Weights of a small transformer language model: a variant of Muon for these matrices, 8246 steps.
MLP neurons of a small language model. Each row is named by its layer, matrix (up: input weights) and neuron, and shows model dimensions 80-143. Each number is 200 + 30 x the weight over its row's rms, rounded and kept within 0 to 999.
After each neuron's rows, "fires after" lists the tokens most often just before its 100 highest values on Wikipedia text that the model never trained on.

L4.up272,204,210,174,213,254,176,193,165,206,212,212,151,160,200,192,202,215,191,208,239,164,157,184,219,198,293,198,223,199,178,170,193,214,190,208,237,179,198,200,236,202,229,236,278,209,214,262,196,175,185,209,204,193,162,204,209,212,216,161,202,198,256,225,194
fires after: " w", " y", "ou", " Y", " wh"

L4.up199,192,221,190,209,228,127,218,246,228,197,195,237,201,230,183,226,215,161,235,177,196,176,182,184,224,256,144,168,222,101,235,178,222,163,209,227,155,192,245,197,178,237,199,267,223,166,142,243,156,212,247,130,220,174,250,212,194,216,193,203,257,149,207,228
fires after: "ren", " S", " se", "res", "en"

L4.up353,212,182,215,201,147,204,175,209,151,166,208,232,231,175,220,202,214,201,214,190,182,226,241,166,172,213,203,250,205,146,211,199,175,183,201,196,265,213,204,239,207,167,245,164,156,203,290,197,178,213,208,163,203,152,176,227,187,184,254,174,191,180,217,242
fires after: "w", " be", " he", "st", "g"

L4.up128,181,230,247,205,157,223,208,180,172,222,148,199,197,226,203,206,239,197,211,178,237,175,206,198,200,209,201,182,143,242,163,219,213,184,233,141,256,229,231,232,183,166,193,185,216,256,263,180,215,207,170,216,204,201,169,182,242,203,250,236,175,201,214,94
fires after: " F", " f", " in", " to", " ind", " O"

L6.up126,108,228,206,205,200,176,142,194,296,187,254,178,185,208,242,181,183,145,173,184,181,227,154,220,193,201,217,210,131,183,217,247,213,149,180,145,145,220,227,211,183,188,250,228,175,209,157,226,175,156,229,178,180,173,185,174,137,227,215,184,247,187,235,228
fires after: " p", " co", " sp", "e", " per", "p"

L6.up402,152,265,214,221,175,225,219,214,237,197,221,218,176,195,133,187,196,188,214,210,213,157,239,293,202,218,189,132,202,233,214,195,199,206,207,167,171,185,215,170,168,188,179,166,228,154,210,197,246,189,190,158,167,152,237,232,190,203,223,225,210,179,182,215
fires after: ",", " N", " Is", "att", "8"

L6.up591,154,183,188,230,190,233,216,215,163,177,187,184,169,192,237,138,172,208,210,203,258,174,207,154,167,251,220,189,201,209,148,181,214,247,233,202,210,233,154,251,176,239,214,213,161,218,218,194,227,215,203,183,166,224,209,209,211,175,195,195,190,230,191,178
fires after: " the", " ear", "ron", "re", " S"

L6.up65,180,180,236,203,229,180,214,181,199,218,220,193,213,241,188,187,199,174,246,222,223,196,183,178,160,264,214,216,209,216,151,213,168,193,228,235,232,248,155,194,161,294,198,237,198,232,187,228,187,252,203,174,197,218,238,249,176,246,166,165,171,191,187,163
fires after: " ear", " Ph", " (", " U", "-", " B"

L4.up188,158,193,171,244,201,145,218,188,191,209,224,208,239,191,204,197,242,244,223,140,225,183,260,211,217,190,177,262,209,198,230,183,191,279,243,142,187,155,219,157,210,238,211,150,188,187,213,212,210,204,201,213,173,201,175,194,197,165,216,205,159,174,229,192
fires after: "ot", " the", " to", "en", " F", "er"

L6.up822,189,191,188,206,171,175,201,196,190,171,212,191,180,163,168,220,229,188,155,166,179,209,128,234,185,243,210,261,216,212,210,183,193,241,207,181,165,211,195,187,219,211,175,219,234,205,138,147,236,207,160,160,211,191,216,169,207,223,245,179,187,261,144,258
fires after: "rat", " E", "er", ":", "ra", " /"